config.toml
n_layer = 8
rope_base = 100000.0
attn_scale = 0.0884
bias = "none"
tie_embeddings = true
parallel_block = false
init_std_qkv = 0.042
optimizer = "muon"
lr_mult_o = 3.0
lr_mult_down = 2.0
lr_head = 0.0054
decay_fraction = 0.789
MLP neurons of a small language model. Each row is named by its layer, matrix (gate and up: input weights; down: output weights) and neuron, and shows model dimensions 128-319. Each number is 128 + 32 x the weight over its row's rms, rounded and kept within 0 to 255. Numbers have three digits each. A neuron's up and down rows have the sign that makes its largest values positive.
Before each neuron's rows, "fires on" lists the tokens most often at its 100 highest values on Wikipedia text that the model never trained on. A number after a token or word is its count.

fires on: " and" 57, " to" 22, " then" 5, "." 4
L5.gate1430:170118088115154098153103156121069046150099132121147096146102079147090119116128208074149135150084091130126096124112170112141212101111082130122202166155097140142118147135167143154096124143134130132137103129127114122160148112171134110151078142067072099152176071189155021137100136146107143113198093115070099096038088164073110106092093118164114123136112188078105145103097112147157145115096113114136176119180161154145147124167092176090146143139138113141132136146188111154110117153085169075185146121136180138126099052129154130142089094153153148131188099092098160108146148148095051165
L5.up1430:069132117109167122085179142118081071150109072190115152131155105145085148134140129072140113148126079150125089109158153106139146094185097140133141136143096095106136117137063148154208185161216093080109158079180164087106127129146106128106069086098078107123095116094115083148113144189069119131151163177147145165163097070136113135135096061145128127137138114127135103142173159122147087110120092087122130116131114141112126114067112122147093146119124129144116160132090127143182142163128047132088181123134164094148105067128171140106047161180135154125083082094159103135134105137063193160
L5.down1430:119129145143136108179115131142139142091144130150170117106116142197138147193145131167145143105122104131168139123123084107163141077144133107128080134149131141151089086127066100066141165106091107080152169142102136092150115121076087100046116129068120105114114183139145098127164111157125125132166134128136093138120187119154145117145110142092117089182127114128064139158106129084082151124155127111093178109093182136133109204127113071184073148133132180097071147084088185148190074104147119111133150156130107136139127136135085107155135096154112141124132177151103133122085173123103160125

fires on: " La" 21, " De" 16, " de" 13, " la" 11, " del" 5, " des" 4
L5.gate991:142086117166159132113096107127131145061106101137147111125110128158177073088175084105189083136121111176080110182114157117143114164134128148135090109161168175113159125094181145123132156101091132140153146111040122193195142146133116062093130140070140153148149083148131115136119113183094135117115107166177117064100101148178158154099118115102143156110118112156101092153093118121132167078150127086100107058100194163094138111111128146099152137156126091093116074140160082183126138109144117107158151113133148129149148211209144147128123105102117159146185157121072123106131108143074114128
L5.up991:130081099166127144097138162154110132178120122119130116137126136153159134170191157172102105121177125075091145160115115073092177092148154126165144091113078144123106200206133215162142174191155144072146154137096172132170139120120194145129068115132072134148133136088116207148129082117188116140093184130149092125144124144127161134149143165186153133100131168143106144150144110143099096167108142119110164102133089080108142110130167114079131075142186114139103122106146080101111133175114160114170061101120134141142138157131142154146172133123122150105184161135100116135172103137106144128
L5.down991:103097108090118112132142113161117163146160149147119100197194161127155082135151129129107131120169077059135132096117096090127104153127197112132079108107125160127114106181127117082118108134112154121170177106066148131183181154150095120152090179118103144171151091146211104096133183107164121064151104157078152104108150089159123125153193129082124076094148144156086088129134096112132147131113160118058116106099162183200145129111088149152113125164118071191168128135147152095180132189159101149170180143177087124126157115136109152131136081132127083169156166129098145134111134121126143158

fires on: "s" 15, "as" 14, "is" 8, "p" 6, "qu" 5, "ph" 4
L5.gate124:156099100186201138083127098210149127153153140146167074154139186188116117108155153215148106135106130098113136092188182148140098170136117112175111115141092074088133178169117148119099094115127118138136135157088140155122081150124152121080136106118153131129076136089121094096105121120108117112167098106075118131167115081127086090124120169171098109090139095077103143116118186134148073180146132114100103141144124118120165118167181147187133156126121120123040148128175142178181094187145156148194131126102085163083149135085111146123115099176107068072156097072126143140130185110094109149
L5.up124:115133113152124127095146189168135070099187241182121165073176137099137122090193119175091144082116120127181169163184124123186139193151105109130157120133154127143082150100116126135151051094186117168122079123066124146107168155172081151087075200083140070146147106141102155135155143153140115061109131126130165118155129129100098134116125104121106091106164118207069128168133146109117149140099117143115133140144177051176124119110122138125157109201166081158126197108087117135139127173133108158146204185155110129141100110187117112120057131145176119127094122111100100108130167097162118135
L5.down124:147101180123175116157085070139137113096137149113101083117114121103141103132159144088104060168088087109120168104143102121151119121110111136091087111133110187098166054141132102109116150102111088134157133142130129128103136132108214077132134153058161146121106118177162107087200153088115133096168140115167168120082101108103199199152156126100137173133084098186112203105160130121128091172168156133119098136138088189110121109191134129111068166077143070154121071146130207164154075186138172161102093111163164195158103134095121124118110137150082124153116095081209145114100103126058105111

fires on: " P" 27, "p" 18, " S" 16, "s" 8
L5.gate726:128050179150155139111071135171137099086125158141096101147191170135091156160131156070159163167144110082051118151131142145059123063173147146160170075124120139124137146071133114155162127153087094146106088138116127137130102114109137178106133110114195161110145148169130164123084066100140101131143158098108106117113075135123120149148080098147108135116146145105095177106103083133106104119063103105108127149160113187166142165135121151075076128152101042130111131139100098104059142127104166064134131100102104103097141170180174114102051121108139146123122130089109150110097149153127185123
L5.up726:178075115097189080097144122216169104133109109182093076129178119090169156174139091108147153118189125100105116130153103143140160072087128139149107164169137131174138113102119138197128082147136089206143088079117115165099145143141117101182121106175126143055082169121072130133136154098148119130128174133125145108145138065104142179127118125107101129115135128096127089172128079167134133128118173116148091157125070141159119131127135155145126121154207095126109100166108120165116140128047116131159100208117144179114128173155145187157114162194116184145122122153139131216176094166155158118
L5.down726:149102184132087125150122096150163093113114062107096070134082169197226106098165190140131124110183116117142115130124154183136153076162180157121129151116197134130128123099144174027113147106093099178185106153106148074129119107168171140131160118100128114135104188044171158115133113177132116097152109083088189165092098181120118117173115102126120204123118141150142143142106192156133093160120145127132183121106166137161065132152085121090173145129154097138134143154102132143141099155138129151165104111104163109136121129102087133193111123142085086129132120111142094061131195091124079125

fires on: " of" 18, " in" 15, " to" 12, " –" 6, ";" 5
L5.gate1314:166137147153143166164150131068130103096133118135118156093118113119094136113125165162135155143160152124159190125196136126095129154140138086175186087154099086141141077106083198090150083127088047148168165165128063095112121205150108153109144109083104129154150141130078119128139095124118161128169102072117115156086156105089131169136127138072064150141133087215166086173106111183134079143089127079151112193114129138179168122070136118118136143113099087180112131099133162134124143126007116039101167137087112126168153089083110096077094097082106134119055179125092137158135154136122160106
L5.up1314:175100096160140112167143114056078134163101087102139098120122115178149141121126123165161152133189096152138115112137117094104127110091130127122101071167148084092164102124072135142146141122097119174082108148165071068050138175158122157130105113133121170130093149107152110143083112134101158085172079145112123173127103143162086154152155083117111086093118087110165106120142129142173164092101160099133131100137162139149131210114110127067137110171032117152101105112146151154162085136079114059158145178123096084136093090121124119110155143101128137111139123135096150166125148110149110096
L5.down1314:145115093160135163157152188132133157045178094172137138142138175127104090089127086098127132202169109139149120129171172123067152060116115122111138132121118141107164114131114197143154184102137114136113144122128127129111191164140124125125131123118177127151086105124123148184131129173070103093083140059156175148172111141093136127092112131092074131145134069174135099179150149122142156153148145157134113133162112124142108098153161090104103096082096142134144118094109106157140099178036160081087100139112142122117105133103149075111097098121117167127086138129133110185173095111159183122

fires on: "," 43, " to" 9, " and" 4
L5.gate1091:110136124136073141091099182167101147176161119096097084127150161138123140132129164145120109160098089130097114131098069133173150109140044107129128134137104105084115130128171120155108127145188113130161087147051165135134175107157119129125149161137133119129115141058069136081142150162119073102164138134078143105161136187176147113097184143139156207102030152155080144126123176157163077117193158138178135112118128124076168136069094147128149142153138154122067118107198193144061086129136138086090163109199109116161103159125155131106134155149188111155147135145111111121120207126186137086
L5.up1091:087100116170120138115115145119081075128141108093136124092147149091155122062168127140091109156134130194132107122119145109122171131131081136164181098139077100115141171164190158124118107080163078133101139108099157063091171148174094106129105117098131121057083118121104156167104170194128130080143142098135110128126113172080169126119112235083122148064111125114192061089115132093165094102153124073123153167187165071117074169093176088117128165222145125151111116136147171140113098071139143089151118154109110181123157110120112166108110134184144169185176115099078066169141132120132128101
L5.down1091:083088137141122083193145112109183135138166173127143134111087126190179072155169151165101161149168079099108098109134117214117149120120194109144111144181148164158145140182084132115149155069137169095092169139129130127176121089140160148104097069092102159105150127125176133132175110121145089107155129112115061154079161099133104138104064105141099087113155118059107141125164116087173098125141146134155142210162035105198178144157123143102109130094107172118157146168155139090099060096179121128112097165117083157141163162136113135150114120133174139101130084084139073132131101099171092139

fires on: "," 52, ":" 9, " in" 8, " across" 6, " of" 6
L5.gate941:128089116085144099166151132077146077169107115151138108126141148154124143120135147171124077145131158094176098100149082179067160111123154113121068086106097103109179155084117170097158119120099060154134116162119072176111138131093161078149080184138080158133082072148129091190145122110112203092172145140161105174127139108056100136146109104048130169131083135194176097172140101151152137093090186112140132132142103089183131091089147136183139122153137077140108095099120145116109106120066103164130085175176115143141142120107106087120144100186164116125121161106118138142111072147072185117
L5.up941:130145094129187161103116133096174088115121081138095124133137176141151076097102118139139117146193054106136091124178078116096115099160078093139147104090151103126149134120129247152111109092080101088115113123149127186091136147133160136132161125115134143134153088166082141162113151131126172196193136117074137121126169082153100157120107105074108131092087146189145132126103126167112190147169126159144130135229165141191113104163122174173072138117120100141148124071120135126106129119098096157151160093150140107112143120101117136150118119135113163099102147174179148186080094155128129137
L5.down941:096087154115100119149138197129133153169168134156178154170123130120065129074161108132127196121093090027097153170062171122107115098110154149116077106108095168102137127101111175140171155150105079126162139188128120068142093091044113084064110141131123136097153137141165132110106155160083196136096132102145199180108107154096130120121144158094130151118137085125121115169129117065116113113138123156160105130090126119128064045127150151086091145099153177128147151130105133114164095120168106139093130094118100165128150153127160160146106105087142126074129135128195138141194150115102091106

fires on: " the" 35, " of" 31, " to" 6, "al" 5, " in" 4
L5.gate1309:154154166148143129162126138131140113146067093111132143103137087147104186179154205149173135113067144153148114173072148098044123142157196106137109098133099085102133118147157139136108149136080129095132138081152123132106146108069156178061110060153159147031178105180146116129138158125141121147149129110136114150084131139158166103158120157124076093146131062143082128198131092158091136157125124146107175087092100134163109162146088081129162104115095141113163071128144119153115105094115155074127120176088168067171147091118107202140097099127093093102112094142084176154153137144106150123
L5.up1309:135141133123185153158177121121120067076121119112142153159127148097059145095166099138152160116119103122120124083114174099071117092244125134070076117124124094137114126128120143054115143103145160194177126092147103091140157095127039110109074151165098153144142161161112140165115134147139134075153160126201133115145058108118161084112088120143110132091144116154095140100166152118122127096121164126094143142161148122128141098151082060167086030128159148140157079086111082126182146096111116124116126133103053141071115153083119107067163108097064120086159189100128139102164138089091139092
L5.down1309:129078100132134082074116102126152158102171125173074140184092174158028158156136123083129107169142106138148114082175092202154098159093163165102110133168123136093147131132168132090121152137144141127063108125121198144128137140093090124176119144133167141231093135080121141192153153114082096121094122084160165080154176096100112091082137151100148186141148193184138097134137112129148095073121090090113090125129118129101145111125107125069067140128084143127097164144133140104134167158153104142089114139105123123122149139100159108102181103103119173152124153082128101052099135117174082137

fires on: " of" 81, " in" 6
L5.gate1085:143133142141129091118132098131190119122131099138117150135074093086055164122134125154178092114140116080138105172104162115108112169151120123134161134128172108153127094136130156032129150155114133178110150072113111104075095184104140183089139092128148120119170128100113101121118071119108099170119131123073151121088095132115115122142136125147093150145100151153167126183102092136150092096107151115144151121134127112148130157109093143130095159140126102114139108094148104116118124110136133136106115170132124091156176094146107139133120114128111156141071107110118118122101098156150108108
L5.up1085:089172112086182140151082103138117059116148111116112143084172090148128071136117172181150164102103120178070105100158092120102112119120120157112115055133199113165104124121218095111035182169167096145056131118128146131150153057149108114120110104111115127163120117101096171121122126154149112161124107124137096096110106159131132136221140153048145129142110083135096122133067091144092150138124096124152127133166093105082193116079147143164129155064122106161144123118125135153140073089149133161145137133148071102183143158096176152087060109136166170131136151147197159107107116191106142094
L5.down1085:047110135137121098091127171190085141131138135141120153158162132121162118142143169121035130087135170085123122169096173124153124129152139149125115135151085109058114097142163177143167116097144157160143160130089128084138108117045159169138164132096147128106129154045107147118109138068057080105123129111108104138114135102133124090201141179085179113200188107147187180138097139139152094111104130144169140112148028114147126134164122088179068128187139201114158122110134120184154160092110107118162117123124097101094141113181101135178132112090124094114148167102120131142194177131151164140

fires on: " in" 47, " into" 7, " of" 6, " entered" 4
L5.gate135:095104151149122147076132139131133082115111118096116161169132179126138149087123153079097100093151117144144169141112175129112089088149164057112116177159089108106174122123177143123112146085080101110121111087075176118093044109168091118163122135200164179079137137118121155110145104122084118075112063084168108133179087143156136095187148178130060156142142154136113139134121144087170235110058093072052196133145133128107208134106134107094106141114120167131097067073080074160064186140142160163096132105146151146101093180109166136187108124114107107097137114154110156087106184120171134095
L5.up135:091158168089116178141140204162142164124125127156125102086137188140137099104129131073110165087180145127140149174086130149181100108166122097114130086110131115146171093171128120132165078087138106126141097140106200105133080093149110156148129092138100120146140094081177126173147114178086159175107105073146102141089127188152112109162159125131077147103112118137097149150166135153137168088065127108115109117162162164107163091087124134082153142137165090074151055087105046100073131182138121143124077134051181144151152082128169127188123069119152124096142170165068057155159143111169149122
L5.down135:176107147164095144113096110061104186161103077166107132145156131162062101140096072151129138103121126125149102110176133089138121140070173187192096109112103132136156138190116108112089153129129140152043160137095178133083139175153126134152142087117138166125170161115075141104153137183123127115105093136130141171113057135125171117107103149127111121148095162109165117131102163149228082112164164155060123152130115099130147159145116113134133150139062178139129122158143133063163144087096109126120161117099148153093124078105138108138103060052135170201102145092144136125143062081175147163